Weights of a small GPT-style language model, trained from scratch on English Wikipedia.
Architecture: RMSNorm before each block, rotary positions, no biases in attention or MLP, untied embeddings, normalized queries and keys.
Training: a variant of Muon for these matrices, 900M tokens, 6865 steps.
MLP neurons of a small language model. Each row is named by its layer, matrix (gate and up: input weights; down: output weights) and neuron, and shows model dimensions 528-623. Each number is 500 + 25 x the weight over its row's rms, rounded and kept within 0 to 999. Numbers have three digits each. A neuron's up and down rows have the sign that makes its largest values positive.
After each neuron's rows is what it responds to, as a language model described it from the Wikipedia text at the highest values.

L3.gate2823:525488467502504499463470491490497509483504513477509492488496469515539525499499473467487489472480488489507513478466479466529499467490519441548491474494469537529533474530537509473491534496490556492489502514496512478483464478512537520464511498469489488495506439490503427569462510503509537505
L3.up2823:489543483491479517477493514490519474540480512484493481469501484516483473486485490495480460515469510509495488493469479499549556484553536496515514493471498482498515500507488478469482537458502469523490503514467475538506394474500485489481484575529470498532506480484492520494516540500479474492
L3.down2823:472477489521524528516484459508502511508522479501479514510503487521484521527435510501530527515425523514494485470523528513496496474501505525498495530502523474479534515583525491513475482486499473488460520541490508492508458446470464501480515557497481519498533490465469529494475499459484481503
Description: Opening quotes and attempt verbs

L3.gate631:497477503497475501485476450501491482486549507482529504503458528527497513470501526540461433498568482517481511530496508466484534528467495497459468573485530501508486485482490495522524471511458549531520508477509453504493508489539510477489515503469455499512479514548502472498493530493490510460
L3.up631:516439536507520489463473502511492475501566451477497516459463501525477502481510468521502482510519473518506496524467489488462485474510486490441493506486494481484519479483524508501518433483509539503514481497515482528461486494493509474517467473497500486451465531489480498550473498489482480509
L3.down631:484481480470518533465526520484462501509535504488530493469480536479500488495493507498454450447500496499488499498505508516511462493491490472488472482531484510531542522513495495498538512452517532501504485492505452525526484528505494477522497512498509526527482502536471475484529533505480480476
Description: Attribution and contrast words

L5.gate1970:490511529509498534493513519528502505465450496529471525483528529513528502502503487509534511522512464449530472482433463503525512479515460499533472498534502497552472495480501535492546491511459496490516510499516479507511506509531481512506470504487502509502512486490448462491480511530471477532
L5.up1970:530517498542450531546485498549543466487452497491458494480557521508491515468501535509519495501529502478512425490495510495516484492453520528467445532534528493465502501500485488488468495449481469450516490489546467504514502525547489481515518510515450509457474472529481474483470513530506478525
L5.down1970:479518485499491516462505489542510486495524489504461524518491511548556514488506496483550487492493564515527495464481540569491518519506504498479474513489504520539552487489500523512492519513498448532441519515493463514507480490520525522497518545477522498492506515486488500494493543486495474490
Description: Mid-word fragments and quotes

L6.gate3201:539468471485467529520508522522550520520486497503529534513490504465528490485496483508477496522515483532434479536516498521528505525487450530533513493527471541444525508511468513458473507518536427480532541523517485539513519507488521517479532523453475489492485495500499513474467485467521496512
L6.up3201:498505543512533501507457490507458540542502492519482479536501473511513485514549534519500501516454487542522543468490504535511489497493520485481466440511489520461529474556515476496477515446546522493532469504498531486474500508439516502514471495473450554458510494521477525456504466492486511516
L6.down3201:499535531523449511522487527478486519499499503482511508506493458502540494465507517516487479537504505522489465503483494517467480445446498515489474450502514462432497518499497440479528494507528467504490474506509497538513498488516500513539481540523513512498513495496483455499515508500487480536
Description: Fixed two-part phrase connectors

L5.gate637:498483492499499490494498497499502467508472505544478471483489535504503533488504515517527516510482510495445499490492545488508505466499456522536491472521521490499484519522491479516501502507503521493480579477495502544495498524486503473493464491525501524518521472476492482453459435522561555488
L5.up637:492511510507485471503501521485508498519519546558492520491503521582514496484497535517464490555456522514522532501513493486494509464507497530491510512516527511506507493503467492466468512457510507488537501515502467525482484497453497475482516521497516462512526479529493528439464480444463488463
L5.down637:466492520499515506491530488476487496488481526459511523475447441479506513496511476478518513503494463462508520518474476499520488496515523507469437512529484490497507494493542507515492496515516470489500515475477545517524513540499516581506486486513558552499482480482480549464533483494516497537
Description: Mid-word completions, failure words

L6.gate2111:521518470513480540521486507493518484503515489490510502506539501494472483473509449522484474486498486506442505500504494470514475459497509469485527479509477518515499417490503508499489533485505506523511523510498547509505499510491468511478501461530490494548533472519537490487507501474541493538
L6.up2111:451500523479480465498492441450509494536493507470457521503607513473512467480509489481521504506497491505517508497527494492563510510529462518506512513543492497513464457508522499480519530489521504511482533528519499523543512481479470456515482493513531486509443526490506533518454481502516515529
L6.down2111:481471464515467519530505478461510522483497525456475498462504471472453468491460445511467453484501455498535500504498489490491480515467514491505486531486530506487504526518495508479480484480512497575501507489481483523508460503520487499529473493463512512472506472542471481507551508475451499572
Description: Apostrophe in possessives and contractions

L6.gate2354:527483492493473505439484499533504541481464532524505509518496566477507513529480491494495516483507492466512437497486494474511458499529535515458512523452503456527507501465525520508476526532487495517483525541493480518510510509494538496517517524516520525476472506446513538455491467530507510472
L6.up2354:463521521501485494483474492526489504512514530487504527490496483475531477488509492520471518496488523478517501503527527506483498514513478457451470509497474526495523486500557550485501467489489528483540502507483498493478460472429490542474504482510498445480486515487486487492474514469476483500
L6.down2354:500491518522478494507493481484470504551502498528502512574508485495472503497502517478544526501505510516505525493506531517493506518471515536529511540497463501497535474498500503484569520464501511494470536534495480515509508514485501535492527523525492505517452482512493532461502508512465525500
Description: Causal and agentive links

L5.gate2690:506472471468463472425488519543490468486489502498517522502547465506457538480544503498505506513499513498529491514503457474474500503464507480429542489491523457498548505497459494470503500527541520455513454459461506528508524481521502514507503500475509519463473554495501540502477527486440492514
L5.up2690:497491465514466504434488506486521462513499471531505460497482504534555471508529487503473466442512525502482503488513541483478474527491506452433517486492523527520510510541516508561556516522472503530484494526548513469501490516502523532511469485528537514482535515541505527469477511498530509490
L5.down2690:485509518507509497438509485507504534512502527502478470508503495550511521529526484508476490510510453511539496476477491484493540494493524512540512505513482526499468466509506475515526514528491528529485502523520507516509504529497502519483499558504468477477518494511483509460451500502534495495
Description: Paired-item joiners

L3.gate1562:468499505435511503489540548464475512494472479486476565504503530493500495506511489515473562504519488516503504491525523468498584553527531491500494501488523483533508475493456534491481475448486416492497466558499530517524479497501524510454484507457475523530518506475540503508496503529520496528
L3.up1562:498492505465487465500482466462520503555512513500485565510476491500512531490496469565487517475449518500487527485497536497547513553552503472532507481528503491483469501505490489494453462471480442471463459523527474497508470477544527503492458502508479511514509484463523511480487440494511503490
L3.down1562:494532515499500563501487518518501490517473471467488479521490510515480503520527501532532490464488466495500502499505530541530523518502491478540487510493459456460522499505454464520501525460515497510549462535511535475493471455526511506493501544516462478527474483493536543485500492467493457488
Description: Pair-joining conjunctions